From a checkpoint of a small transformer trained on Wikipedia: MLP 2048 squared ReLU.
MLP neurons of a small language model. Each row is named by its layer, matrix (up: input weights; down: output weights) and neuron, and shows model dimensions 80-175. Each number is 128 + 24 x the weight over its row's rms, rounded and kept within 0 to 255. Numbers have three digits each.
After each neuron's rows, "fires on" lists the tokens most often at its 100 highest values on Wikipedia text that the model never trained on. A number after a token or word is its count.

L11.up1381:147150083118126149127117141163122127154129140122115138127131098119170146159120112119074100121122111149122134087168088131125131148150150147136093125158107117110138113106146145138154128135146119139120151162138142104102153115114110165162167110109161122080136152142103120140151087146143165123
L11.down1381:128126158088097139108136116148132092145123112114157130092133142151150152109121181114148180099083121119141120090132150146151162158143127141166132139129147130140130144124146172152142089101111114092123102113130142103154098148111137113150130130121130148113138132122121140122160118130151111113
fires on: ";" 20, " which" 18, " but" 13, " as" 12, " and" 9, " that" 5

L9.up867:087176109155094125107137095111121133068124108087101091051116153130123139144099127103129115141166135088097129123119115131117139139148136145166114113138139095092146088147134089140150132185151118143087169114130120122160161121121132128178174091080090093132133119127111159135171126157109124126
L9.down867:140117109115121097126147075131101103107092120111134128121155120112104131092123142134108137117100124124115108139158113145110115110158124098088136132128131136103129129153112145156109114154161135121151117114131107114125080122114108111140113128127129126124157124112163141081090110113147154110
fires on: " the" 47, "," 18, ";" 10, " " 7, " The" 5

L9.up1102:112103085092164134107147104120128158082143126118171112141145147144102143157117113099131191083167114128159131118138155149155119132107091107121113095106078082174117119170129112147125120124108151111108095101105143123101123148111108057124142129104163121131124160091125122139105111152102125171
L9.down1102:106100143108168084118133119139170137117159120093130098110095115099137116129159094094151178130134101123094120136104177147155124123123094082138130153121119156149110130171079148141120138105104130080126169171145138121110158117144141125127094126141123116147111105135108113136123165089089144117
fires on: " " 26, "8" 11, "-" 7, "4" 6, "0" 5, "2" 5

L9.up1038:148066137152133121158114087139148154094120113139140142148125112144144099151136156114168174117111138075039146127111183110183124103130120106113166100122103104141137171142150106116154149130107143107122154164158109105109122141149142097172179140147165135115144116126160150107118140153106112138
L9.down1038:132119150075111108135131110106162170138121137127146158138147115102162087149120143150140125119123085126109129101130162122112144121121115138178158109142085143102116102133136099113123141124088149100134148119136132129130157144162108111172138142122124133136081136156125162122111145130120138145
fires on: " the" 62, " of" 4

L11.up1314:127093103107110125142110123098130142142121151135103157164143105130151138145140111110125177140134159096120116134073119108105122146170093124163164150107103136152127124136122138077116134068135106134125136145130103145122131104168126134174133166131106113091123118094126127115127161168152102112
L11.down1314:120139166148119108125129080119104147112088152153138084161099124092139133137165114133122133142156112119193172088150148107124061064131123124126127118135133115161132148140167104110109128120160092165134113103107115120100121159109117105133095155087138099102136141115137117073138130139139126132
fires on: "B" 19, "0" 19, "9" 7, "4" 7, "5" 6, "1" 5

L9.up1059:110141168175112166060159182128147154110114143113138144108149153167195103154129114135073159146106129101140170115067109134104142128131121083066134121116111161131130109130111115133161134140138086141101120139152171083127109124128151109127144180150123116157121111110147157150111095108164148095
L9.down1059:140160095143133107095112147141185106130140139135151109124137131156112121107140100061151152095123166104085119155105131129104114130111145144153125144127134149122132147121152157104115112104142214129131104149107089138077110138152140108137140130106121118152140160135103140144138128137116126127
fires on: " the" 28, "." 23, " his" 14, " United" 7, ":" 6

L9.up717:113083130128158110102160085113188139093102195111110149159115132136146138138112156113148096155123113123099162123130114156121125135142104153115112112115130147118140131110160090104141091112123170089140137136123086094097118103129194132162116124135159153136154110156126112134088078103120110119
L9.down717:143094092094128160110131110106129148141116140115135109122132157142106124155114144151153180157079142123085133100166105151142115121075151133137129133112130151140115135147111118122163109142112125163170173137092110139125161102105123140137116145102106125132134096198137083114132134121125140106
fires on: " his" 23, " for" 15, " its" 10, " her" 7, " the" 7, " their" 6

L11.up1930:126151089152147116143151113106126169191163144111114111138153136138119089129159156131147171123128136130120170130179156126100129118163122129166162113117081125150111095132106114139112135155134171110140123113095096140121111111121136106137132113115134106102125133112122091128121178140062118159
L11.down1930:152153134115141152139178126170119057138125177082109097137121115121087088118172121114140127137100164156090137161093116161134121129143129130099093114112145125145130146073159128121147112121149085115119138132140155161140084158129158117103161123112119170125144133125125132146131136140147069136
fires on: " " 50, "1" 14, "–" 7, "0" 6, " (" 4

L9.up982:131144132136101141103133096166083139159161118100113152126099142090126132109121132157163121113160169104087105093096124162148142138089166084133127113084140125101123110117119155118129154143157095149136125128133103123112154154131138058085137134119143124134123157144091089140111148145108067109
L9.down982:161148148144124129147141101134116142129126119101113155134126183129131120147105109152216143108103102138110177146122149140124107089147118134140128110110105112090097148111131137077128155136136091124139111127116150147108142132142107120135124152148134165155130098152107136119140140145141092120
fires on: " /" 43, "O" 9, " to" 9, " Ar" 5, "A" 5, " To" 5

L11.up1901:109147119158151127151085124122114174131107136110124159168149102140118155125106070108079092126133164142146110147153126149114106144142119185111149112087100170112162149128115131137174127133137108115149094137148152154133145167116103121130113131169131133139124184169176113125104117122150091123
L11.down1901:156165120129164108138113131113115140083132115121136089104116170143144105142136076154129143132159122119105146115160100120144120191110090113144120130138152145122119108101151147154093139109162115133117137123127165102147124128111119147134162116181113137094144108143137143137187143144135079130
fires on: " \"" 32, "," 13, ":" 6, " he" 6, " I" 4, " it" 4

L9.up1539:110119110096120129115153120122139117126141113125116128102149098128133156124119093136151161112106113096161133121155098131095181101099129121118124132143110137157115115126129131156150092132082159142121104087107130139083129128108115110156092133062158100100093187108134146086123164108139130090
L9.down1539:128110166127120145166133144118145107143067135156104104104146134043115123134117142174160141114121102099156154135096112140098125114148117134144114132158163135151081117169147147121074123150108094146144121132147122135130153131123159145180112121116160106133135103125104153154118128138087101102
fires on: "3" 41, " V" 21, " F" 9, "2" 9, "4" 8

L9.up1728:097158104116107109112138130139122144127127162141128115164096098136149111099137123070144127137157152111115100116156106110143158123139131124116110165173161122108112085150150152162208133082117103109125138179147105163132112091110096147123133151133125138103155145114096108086149153123134165115
L9.down1728:131146111157122157113124095150135130135134121128150104082120121147100155140136135103105118161121110127154101120130118110128137119086115138157123084134118157156142121133106115164128163140127130099120104155104114107163135092126120123125141106099111134134165110168106093161111107153105144099
fires on: " who" 23, " and" 21, " which" 7, " " 6, " would" 4

L9.up1917:131135129128125123101126161169142155163108171139129124127140146142145143135157065126100103092077100106151158110116143097179169169081126160144153187130105142141130111118168164132119099178135152109151134128108123132150138189114146143127138081093132104153104110151107110128162106140104142133
L9.down1917:109156195117114141125108167120156121177098118110129144138138136144091125134128107107132125151152155135143114162109146090148165121108176145116124070161150152083108072128129129098127114101117151066114106119130136117139114145102125135154106112138137151087170167114160114160135134096119134092
fires on: " and" 56, "," 37

L9.up977:126161118141141113091099103088124118133147148103142167107123121143132161149099156154102159130135100120140138148133124094130134095119094141129136108127098165148155100154110119131123152159130125197121151115070141163129156123056117143131160083108126101133123155124110135122147092125180165145
L9.down977:140166140123085106128140132135103125147089138126128158106121134095121085114134135138111126106126147134134132109115136085139117151115166141117099104109123114104132171191109126146176126150129136147119114103124166103140126125150109085119117119119122112128136132122110122075131116112121072094
fires on: " " 27, "," 26, " (" 13, "1" 11, "." 7

L9.up896:129096169148148099092172140159147125085119136152121094153131124143122164126110178191150102121099123125116169143091150142091056114189124097082121124145138166106106121179101153103109155114126128138099154111090104108149117127122163156150176109122114112097131089189125124111138106134116159163
L9.down896:148154105110154115101142099172123163119163126145117093118116117144098168113098096100143118122108123143180172138131109143135116101070127147116133189128141203173106130138105114150140145127150116126119167108086127116153167136103112178120083114101128115125103096159095119154128147161111142170
fires on: "." 32, "," 10, "\"." 9, "\"," 8, " Ed" 5, " of" 4

L9.up1347:116131140119105085127130118114136151128116089102125160178144090106138129113112154132103148131140167124114108139091118154134093137143143151143181093105154101132127146106140128156111117138141096147110114142127148180153145127119126166122139172150164126141101158147115149075136111192106096132
L9.down1347:133142138128148129112133108136111103103144148100164153141150102086098092117128123144144083152162096120106151101120135093148166133115155157110115107105161125157132121111134139115100149153158094114145153096122115144129115147149147156105153123121131115160112147147148117109137112172084116170
fires on: "1" 21, "2" 13, "5" 12, "6" 11, "7" 10, "8" 8

L11.up1767:135122119145135148106149124161133134077138176139119150124093120131137118151077114139129124146102175162100135115140143115141074094165125128118116143140090129154082111151105164101163093121141093115163125075137144105128093120127127174106137155165161141139090153130130150102152118155111148135
L11.down1767:117164134139127142144118091122124118093124120134151121155121111123128132107102162144092147106130080136102152069126116135158112154121188122135105151110127126074096170149138118128134136145143146085169130096085133127130094134158133166170120109104146118130139124082140120123126110107136108113
fires on: " had" 13, " of" 13, " has" 9, " as" 7, " in" 6, " have" 4

L9.up631:125140133137125108128105100136114125113106106137120091111146163137065150105116112190149120099127186109099129136132171114141119111118122109117153156119126146109121141160141097140163173156121154115185147112135121115122101096126113164158136118120153135109143119133159108128137121132114091140
L9.down631:117135130115159143136113142159136138105085128125082123143120134118087120153143085132135126165118146128139130134120122103152116118120155123145125127142136127125140096115133087125155151127136123131115182111117120131126143118173092123079171132110098122108112124140078126155125115125111114138
fires on: " " 26, " (" 22, " a" 9, " the" 8, " −" 6, "," 4

L9.up637:177108088148126104110151159150142118103120131128127116135123135074120142125150123139095172107158131086093146132111156127119137126080140075092077126126126099148144126142131178138127096137100123146099105164138181131114125141095109109135132117098118087127131113119123126146149131112130124156
L9.down637:143088152154133133118130149129139149083142116103159123113106128121135106154166141109121135116107081118135127110129129159133171140150126132147115156132191102108161114099121153139143123133184198091118141149118116126103107151114114125107104097094168160121146155105108143106104099110120140129
fires on: "2" 24, "3" 14, "4" 11, "1" 9, "D" 5

L11.up1312:144131156109154113142114136083118181141157122082137121106113126117124113156123142112142153074089160125158155098131093098138114111148159132125105151109147108117150181162116127099129149141138113113129127141120123135129119112106157121122167113118085106075106151158138114137131129103107145150
L11.down1312:124120142131117115165158100113124140125111132117100133125105120117142159135117123124125125096146142164101115147172093163149120149165123173105118125175146121124120142152137122132114151128061140155148109140105137161114115140124114131156118101128106132113085115154144101158133157068129139136
fires on: " |" 74, ";" 5, " |\n" 4

L9.up887:070138149159135164147141117126120133126127119130106152125097121122139107158133129133100110104094173116167136140135156131116115140132140105092118155169105124095132139162121120086129119176154148141100100086142103104126119141146140112110150152165125075160073135118125144106113128150107141152
L9.down887:141134159113133100177124077146148117128086155128132117115067114111127126127139077106140091117129096100164133132109121149110140132163120136124122126125132128123075125110092134088115117091149117127120079150137165142134166104099140148113154106112135137084119139130072111149128081131178109139
fires on: "." 81, " had" 17

L9.up1596:113109140168137079148144123149124118122163106132119134132112077155113098112122126120112141120100150094108093114157170121093137134137122155130138172116128105125144109158124160130149133151127115168110162128167096161061090116132099090114113137138133131117142108113149137110138133089159122147
L9.down1596:171173163163157104129142156147136148101139070165143107099084119135119153150112069077127136104115114146079097141150149156138128119115139146076137121112125100072147140145139104104167121136091135117112152174117155121152104114131130131105091160130146123118135124108142151086119135145102133178
fires on: " |" 52, " of" 19, ":" 15

L11.up1443:105153127125129163103180156122102140087123114105113144106177131171125120178106157160118175134107163099132086110105157143132092157161150128157103115170120149109105107096154114153109147149143143132146140165166137123139118107148132111110114158115142148163135168122134096082072150123086178105
L11.down1443:139079082124160107138129133111116138104170087140104132096137145135092105130141155131098116111112137147134140109126168122154097136159137124148141120143109133099151119120151122127112135141134128137142094149133088146108163074119149143127119101128138128090103104166144131054145145131114123135
fires on: "1" 100

L9.up2021:133094131169149167131158121100180119124114083167085125130104122109183113107139144104132127101136131145158149098077158119161091128091098096112129138127093142111152153163107141146111114140145126132106130073102082104132153169133143151123139152142116131143086143131106146126133135073132120110
L9.down2021:162099127156130137111170086121169120120114160120163118125133148107149108113125127077139092153128125155089150133112145124153135140137150112115088131094112107131141086173127119094082136136122125142070110095152098109158152105163118158089163157126125096195084135142147133144116149125111114138
fires on: " University" 36, "." 18, " High" 8, " College" 6, "7" 6

L9.up1303:136163138136145140113070092188109111178124178132126130115125130101171140077132131122097114144132139152126123116129142139138136089089141164146148152182123189124110098136143094149137141153139165115110106121153160115114158084155108109136110128098174124084145126156152150120117089165175139151
L9.down1303:132171121116148189152172135155113155121141122121125148108112170156124140139139103128118040145126188119112187159096118102183147138128130105143141131146068128150136120126131112156105115144130091123129118121142149085132131180122107141121150113137165132110153113160166119093153130138092141131
fires on: " that" 29, " which" 10, " site" 5, " world" 4, " state" 4, " city" 4

L11.up1714:088111108125133139091147149127127139149122145117114160114190140150149107149113128138075129115097162086140125129159151142076096117189135108123114155125146140125126132142164084141135084155111110174088119189149094176135126128157121135157114111116141094104169126116104099152119164140134132146
L11.down1714:111144130138115093109164116112123125146110124147149123108135154116115134113128144106108081146123100134104149108151159149147128154174145134113132129137153121153146127092132141113158111127126128141139134143114155104153106118121076127123128108123127101119126134172141083173163105155116173140
fires on: " " 77, "1" 12, " the" 4

L9.up2040:153072153109111119141120156138094139143111149167132105127111123155103103167141115106108109123139154142107155149112156132118140116120110101120132147116126113142142126113126118140120114134143147128155148150154095090114110145107158133133079158170141122098143104135166165140129146144147184080
L9.down2040:105124174098126127134170113113123101101126128122124187181153159149142114104085153135125142137135154161102108146190114143140123106110154140139110096143132084180175137157087116167111090136151121110180095143109110147125118141142116153116100192155150144138149098126148112131106126113180162135
fires on: " " 27, " of" 11, " votes" 7, "W" 7, " to" 6, " |" 5

L9.up495:149104135171151141052132161128099129110100119177156082143133114134136127096110095128159100119116135151119132143147111135119082124157105158112132142166140082139166108159099137138131158125152129134128146154140107110109108142103109145077139130105134142123110107123144131108131103122140120130
L9.down495:142135104134117138105121131111145088127123135131126097128119186131148144085120112154136115118142136163160122166134178125148125119095151136137158141155116105149163111134152127121110123151117130158045152154122098144144128111089149157090141110157124125123164121148107120141142085145148131119
fires on: "." 63, " John" 24, " James" 8

L11.up336:150102112110102108151110142151146131123130141129075142124100180127135142130129095112120123121115099144181154101087131122170153125114130135217109106129117125143161091085118125133143119099132195106117138131138111094144126143115108135121092138128135084109141134123159174122168106132131167169
L11.down336:137099126117105111133141163149092176071122149115130147151168182147145132144099178113108105109160132135148138139115138118143111110212146117162111103092121132144152147155114120129136133081165144125058138121124142142133115125137129115118130179142127105098159144104126157093142140104106115094
fires on: " " 36, "." 23, "1" 6, " |" 5

L9.up1434:105099140138161107159157116153164094112131123107104098131133128200103165176123142108126119121142156146152143134140111146074208160132138130119116116147125112162109104084180142136107143077123166126103146168119095138128108146125101132150132132094162098157162109123144116153129105141125137133
L9.down1434:136147107145116094132136065101132138082128124159091125136165128109124104109137164138096121136100112114163096128142106132135172144156161154146160111132125138102156140120142148141085124157033122115097126143144072130094129138111122122151133089166122121112126181127124153106103101157120138129
fires on: " and" 34, " it" 11, " the" 10, " for" 9, " of" 6, "-" 5

L9.up1039:114086114124142127115101096183123117107113162121151147127052210127125121115115125130164150144096122160098133140129139094160130130130148098127156135110119113131170173086121147169165138137150107139106147135141151112141132124083122150155125157130138159091166128146159156140107146148104154130
L9.down1039:133190078169158107144122126114139087111095128136120107085101162106129151148089137151137116153132124102116122115132139110147160151129157133122139126153142115106123136167126112143105111159131076155139097160128146055126114163143128134107117123109126130124110148154117133124158089112131136157
fires on: " at" 45, "born" 10, " as" 5, " the" 5, " |" 5, " from" 4

L9.up86:175151125088166115111127128141132099100119109095141098128141121134159128107133087157108116114130137158124111135146152160181123131102097154160108123152139125186146123110132114107140137125106151100117108129102097180093118147113124124092143089110150112146140147104137126095143097170145139126
L9.down86:172120075097104090111114137157128125120142096139143094143100178126156100122098112135135137147138093082095101115112147137134095115117169141104122091158159087154129147155104089098140131139089139111089121109159132127140113108143159109134158138124094133147139149107097122115114081109172107122
fires on: "." 37, " William" 9, " James" 6, " John" 5, " Charles" 5

L9.up992:100114165109155104118125150151096162152132114094147110110118123155154088120125111110120121077121146105163132139159155141112122117116131125136115106137094115117121088146144126132120111126129131125130128134109148095160116173139158157100114098126139127119163133156139142126102177129186116123
L9.down992:127116104148152163130136140117099124092146110108124124093154178096152102111105134143096109139135166117137121123138137142099134124121139126147084160150109091137124160086118137115147168146111139100144137129129111125123147158099116132141044104115109117113135170206123123148098113111183141177
fires on: " |" 61, " " 7, " the" 4

L11.up376:116167118132116155080151146179140138100079149130131144157124190141146128100129100090105096124138151155140135105105121123090141100127074126097144157147086179096076171085134114139117143130150178149166083110111117133143161106141156172127093123157118107163097135162149143098111122105108148178
L11.down376:111102099144121125070122129155163126106100110117142107126118183079149132130158098132134109138123083100166162112105106174149132138171121103146145096148115145137142159093128118136101150133091154129148112204140137159125154121150155141102156130097127128131135115189135127138099063091151166122
fires on: "." 83

L9.up451:095132091120075126155148092156088109138112096122105141107149101142146124108126109114138132063153190154150156096087201117133121081106169098152109131135157103115124121162117113134135125154107166141161159079116115145164129097171137102151142127095153115150109097129126151104095159098094111128
L9.down451:095151129127116141101126129154145136075169138117085163144129166135164111151107143154121150145136149143135120088151128096106150160122153151124100116151127089111157132176131121098124140094115117098111121112123133139120112145140103105142106138148143131099075108162129089100120146121104085142
fires on: "=" 22, " by" 13, " and" 9, " " 7, " Born" 6, ":" 5

L11.up1256:117082131138125098120115092125127053138170116153115158169090131137113150119145122119127125102101132112167149218090138147146156108154108118120105131142158158108107099155151110130177128115100144133159110126104120155103111120163128150079167148117118140133117164111129129143117139133136128140
L11.down1256:094116128124083139137129111133135122123108101123110181155146141153128103133101107147120146115158166153153173122132159113123156154117171115172152089113160167125171124145089170121091131151129115093152112136091105122109129104127126134155114160112112120130127155098100182138088184088121102104
fires on: " |" 27, ":" 21, " " 16, " /" 12, " to" 7, ";" 5

L9.up1051:072172119101116135093143131114145179143124173180141119079139103180135101141124103123138135109105138139126117112082128122154088112173077122162119109113148151117106107119146101145127090111115102085133156142135118103114143128129160123124114120153155133142125144127165135097130123127138134104
L9.down1051:118139137133147136118118171088130122100118105135171115132119076148144128139121110145104093091105089134117155124144133116131145137182112092114160134132125162109113107124162141076133152147142119090145144168129148143152132151151162156142135096096114148120103114107149154127069150108126145137
fires on: "7" 19, "8" 13, "9" 12, "5" 7, "1" 5, " to" 4

L11.up339:178119151147134119110154146134110104144155139120132129134130152130121161145126096132104137155136128155172141135156092105124125132143123097069124127137145166104140149169135097170119124153131116131125153116101138121119093130121110156090140155112158147135114134124132109162091100126116130097
L11.down339:103136138132081153108119137103140133163108135119158124130134118115126130147127137127131105081136154122143124149134132177103089132106142141149133120129152166139131099131155101104128086096162139123138148158119073123113130131149108138167137167142105151134139135150126127149142134159146157131
fires on: " " 59, " his" 8, "He" 4

L9.up1825:124158133131152188121170111088134149123187137129101131155139138128180075118114115141069109127152089093132135070128133132127117097134082117121111153143101140087138193123119156089115184136134124115133105157157097150166093132161118164113165168136142115137111111155159108086111158109103161160
L9.down1825:138085087126125106150123141118136117138108123122160150093139110147168135107125154101129117133125082150092120096177144101100116119155146148145138137130136158151120121123101135163081126105125123145118138149117163128074088159184110115129135130147099136148118119104151109123104123120093075162
fires on: "." 80, "2" 9, "7" 6

L9.up869:137134127140121104145110154137125145117138102170118136166069143162175143111141128155127120129135162150143137164109129095140116116107134094109094081147136147161143127107120137167159116136174124121131131155127083157149140173131083134128098168132140123108134123130116171075159145156145149113
L9.down869:124140126146099086167131152148139065116163105143121070133094080116124121113141085168121129134130134147157154161119110141130179101090109137159128104110170137124116175142151119184145145128131118092062153143115096158148161139105106113132103091127099129134104127102126134122161134149117120135
fires on: " a" 68, " an" 8, "," 6, " -" 4

L9.up963:134088160132128109121146145161146127132122125149117094133124116126124116125143124120152106106122115134131115172147109118167115137117108096096118145113126076121123098077178136118138107166153162174167141095153144186083079132139075151144138123132136133119091117114143140109167128137101130151
L9.down963:123117107123179123143135109135082104141125110175125101112120093130131135146147094098121120154093105174145076136143130082127120133171122123148116149077145171135095120130138096130120113119157138136175120101144130109119123097101180092102132116160146106104116162162123133153121110098112113147
fires on: ":" 68, " " 7, "3" 4

L9.up826:107077117121170141110147094195129124117116148167097127115141131114065137111124135126170116123144151152080105139146113141147177139125129099120131143116173125136131139128108110100117127133137160127152160095147128128135150144151076081107150151072127141122155094145142112111141167126084106131
L9.down826:124138072126156103151137092165119109153077101078112171138137102106139120153167094135075131157111145123171107149130173127109092084164141107162166148115110143116123147175123135133133121149121091131148145108108116119110154129099147136108145160130135107095137114135122125149145136169120061154
fires on: " United" 49, " died" 13, " -" 8, "—" 4, " three" 4

L9.up556:105079141164114106133166102113095165104120095119141119158084124082144154136151148092126136156070146121127130135129141116086109125160138110130146092124100121153154137111137078150139117114117155109162141165130133133152128125113127118124099107161122145140148073163161134099148160198094134114
L9.down556:161167148164178133097167121180107148143170123144142107136138143139083089169102107166116077117107122141065121142113154127095105103132126138136141101114159100130133172150161106100123153111137127157160150107118149170122110128115145148147159133141117121100068121137169119090105111165135160135
fires on: " used" 27, "5" 11, "3" 10, "6" 8, "7" 8

L11.up944:147126119138129074066092125129120126112140086198105133166165105168063123126135128117127120148126101114131122112111123089124135150128123134093080123128143108125139125125153104113133151109145148115165098152134152168151119111119162098140174094122094124099149171092113122153113110095106131146
L11.down944:158118135118124121089124133121120133119118121135097084152138151109134117132149157138113147136119068117107115105164072136108141126136103099141072084140155118125129142083150079149137170105139141138145123149147120133150080148120145140145092130129101107094123160157102109113141129134136076093
fires on: " " 46, " (" 15, "," 7

L9.up749:131155147163114176139078138119116147133113117114114114107114128110137138158118105151080135123088108118130162116120136139172154111128115143109099115170133137147154120116116102141114076164196123102085153144124088151122140186107153081093097124088128085144110121136132102117128180113156150136
L9.down749:157136140160109143148139118111150098138168149091169098133100139118084120101138170096125110156132102122134129164140140094115198124159111115148123155137151175159136113148100147157169131159111101114115158120105071136098125147135131069117124143137108121085134133122132115097089121120154130144
fires on: "," 38, " and" 20, " (" 7, " " 7, " or" 6, "/" 5

L9.up1061:121103116108119092099131154154098106136102169154151155114109093099127137154125139106166098144136101128130112127157123089117128109187109144096125133165145129160133121114164106123129142135155156131108122134105117119089117145118081156100164130160156125107128135124116146115107137134131152157
L9.down1061:110102150155138151136177105131150151149152129148114107130129130153103122115120150141135142137112148116105139113123168136130093139184130159115139104128107149136151111105157127136142164132125117139111141138138161095126135110167091166144101135092117131101119119117161148125115154119115108140
fires on: "." 74, "," 5, ")." 4

L9.up856:061118133138151109137175129130136129132103167097129125133122170131149141174145115131130131153126146122141134133081100115121142118163084090165144117145142171141135082131160169108108141082143143147118086168184144127137125142140183164122138082145141125121142141131152094124128103057116136139
L9.down856:103134097102143106126128114173129104112161158128123147122114120122100129127103162111172115186141131104117147166150106131125159130136140110145121125102159112135118125097116138103104112126117123148151097113130169130182099103126189119129111139139167118123097167122153139154156101100127174119
fires on: " its" 39, " their" 13, "'s" 6, " original" 4

L9.up166:120110108136150176096158089089121196116126132142108133147128131124106122099100091098095115093122100125126139130166126106128189137096117124116119105127122083112134154132147133145134164106148132115102110143099149121094171134135133130115138163144113161108107162155123071078157153128143119133
L9.down166:109141165106093136123115102126154181126080128141142131157114096137105162126185086107122103123121102074116152125107111104099124071086148120094138145108114185089132093066173128127164148092149131152182102093104157138154165125137118111148092128097104119152111168159107155141202111149079121135
fires on: " (" 41, "." 14, "\"" 10, " as" 5, " |" 5

L9.up553:108159148111140167146190153124115145121117121137152103132155154102140152136123137104148134087147122123143112119140134145156174137109144096146119143136101137159120122124120147134127171064120107115159133122131161136100154178128129100082100164120082138161122147126122122158080131123155144140
L9.down553:114144116070162113183122176127130127146142094134137128139120132115154152193130142077129130091152126106140154156152083104151111157133131143148147139118116147132142125131163107154167094157138123120149117148141164157134162125146142155136091157124130098152086128147146133133146114152091137153
fires on: " as" 52, " As" 27, "As" 10

L11.up436:116112092102152097108172153151123107118089097135096157119156113190151107140142167098083118108106157133142120104112136111133133129160122133142072142110147092111104120085166118152109198137134125170174109130133124096071151138121110091134109098122092161135132128161140131126111103115126137158
L11.down436:125133114098143111138146151164079112136118108111126102118101126116121133115126078109163183115115131137153102121148138139127172140119088131104145097102078117133123098079139123152159096147155128100093142195140100122109100123106148154125106098123146115124097135119148097133157105135083141143
fires on: "2" 88, "1" 12

L9.up1267:140115143102154158106110115119125137128052146099124131116113146122138140113104118149117160116134136116147143113138076120136112120126121098137101114097109129094129102167138098108096142156126124088172088161101155128141114086159156111178131141150135130103089128138094141144119158128110139159
L9.down1267:110125099176143104151111120149111134120200111112093169103107140080176107130111135092160109123120150120107131106135144115113133105146135142110133127141131131126114163141114135092118116129134111151113111160082137103146103196121097120125163114130123143094151146104145105108147130064132169118
fires on: " |" 41, ";" 21, " −" 8, " +" 5, "." 4

L11.up679:097110182116161097135129162150082116111125168147079133127153121157182160159103098119102179129094158135086146069119124126170155154101113145136119127125120111118156117144091158162137117145152152159127155116130155093103119134116116117113141140142133126135137132153136152135104115151113138125
L11.down679:123133118156090129126129140137152080113152089144107124114135076119129100141104111128113119194070085122136135137106118100143191154137124112090113159152164103135139105147127107101154112122086126129137144130160106117113162151126117164116136123117128141098099135126138092151110141132114107137
fires on: "0" 55, "1" 6, " |" 5, " " 4

L9.up839:149102149157104139157144115110135113114116114147096162130166146170186119171102135107146104141104135105134100147135114127118145110124150153052073104129140090137104155140138130133147105098092129127126117140129122147123075157121104119155146129106105149109129122107127127170118134071122084135
L9.down839:177141099114148096165174113100139159144107118155121159118117140153187085122114112111107145124120133132126134099104114158112125146131117122129146117078108147170142134171150176143077128107140123157148172106117098143142093159149112101116159076129090134134162141135128147107120131156125054123
fires on: " the" 31, " of" 19, " " 10, " its" 8, " that" 6, " it" 4

L11.up828:161113142143111131113082138154128127116176142098119122134105133118129116134095070151143103162099111147111153170114132124176147128107173115175104140134146148123118121106131134099144135125138147175122091151130096176127112182102084160122109153119156154083142149096124112119129108116149105123
L11.down828:166123131136108111136097145136166136108135100054101113128088130110129136129160080149157121147117132131152131107126139117123116096133095136142149118106155113145068143175125129108070138078150122118106127163124137169094136113145062178109118129127155127153158135132120135103135117085144090106
fires on: " a" 73, "." 7, "," 4

L9.up573:095138141117139161117145141126123138135138120143151141110117148178157152111126114144136105093129160121122134138130142129128113120141165137122159120083064143092122141130143108127124154149137104150186110179110144160141135167126143115148140149136169067142117173112123112084108137094087111130
L9.down573:130178110104093125132140116125127074115155113135136122134115122113150120182085059149135116122121110138071071105087130138108116149128113141124112104090145119140111083199123105081106146132107114157108119164112139160110087093153143149103154138123132132153171157103127094141088110124175136094
fires on: " to" 49, "." 11, " To" 8, " as" 5, " of" 4

L11.up1264:138121104153122092138114145192175115105145163126076143123131104125111140166123113150132159097097144088110165083093128135154150169111110138122112120145140140144139109151149142144162124117130128121063100136152171137119117127134111132132162176094112124065150120124204151081093136123138147066
L11.down1264:107098148144116131163106102163131167144151166119139079150117105175149103159107093124086124120130143109174133122139192146201130127106116126126150145098153138174133133117098132126098136128116115154125174110085153143104148120082161178110120140107097153142155197109148126144154130131150099144
fires on: "2" 35, " " 26, "–" 19, " −" 7, "1" 4, " (" 4

L11.up1949:127108140124081060129140099180151130146124130118079136163129096133089154150134099104136128122129141103133132113103141119126141097120151148035091129132163105097119120143142141142137104143123154129129135115132118134148069085106134104111145151109102128128134120104091139138155155111106142144
L11.down1949:055142148161138100118060129187105127127110104122119133127115088150141099132156126164094124136119150136169131103155120105106158142114122164165159105133156162156103110160133145137114138120138185143114123156157132099116086147089147119154135129126172143099141134123150116100120147094133160095
fires on: ":" 24, "," 23, " |" 7, " –" 6, " " 4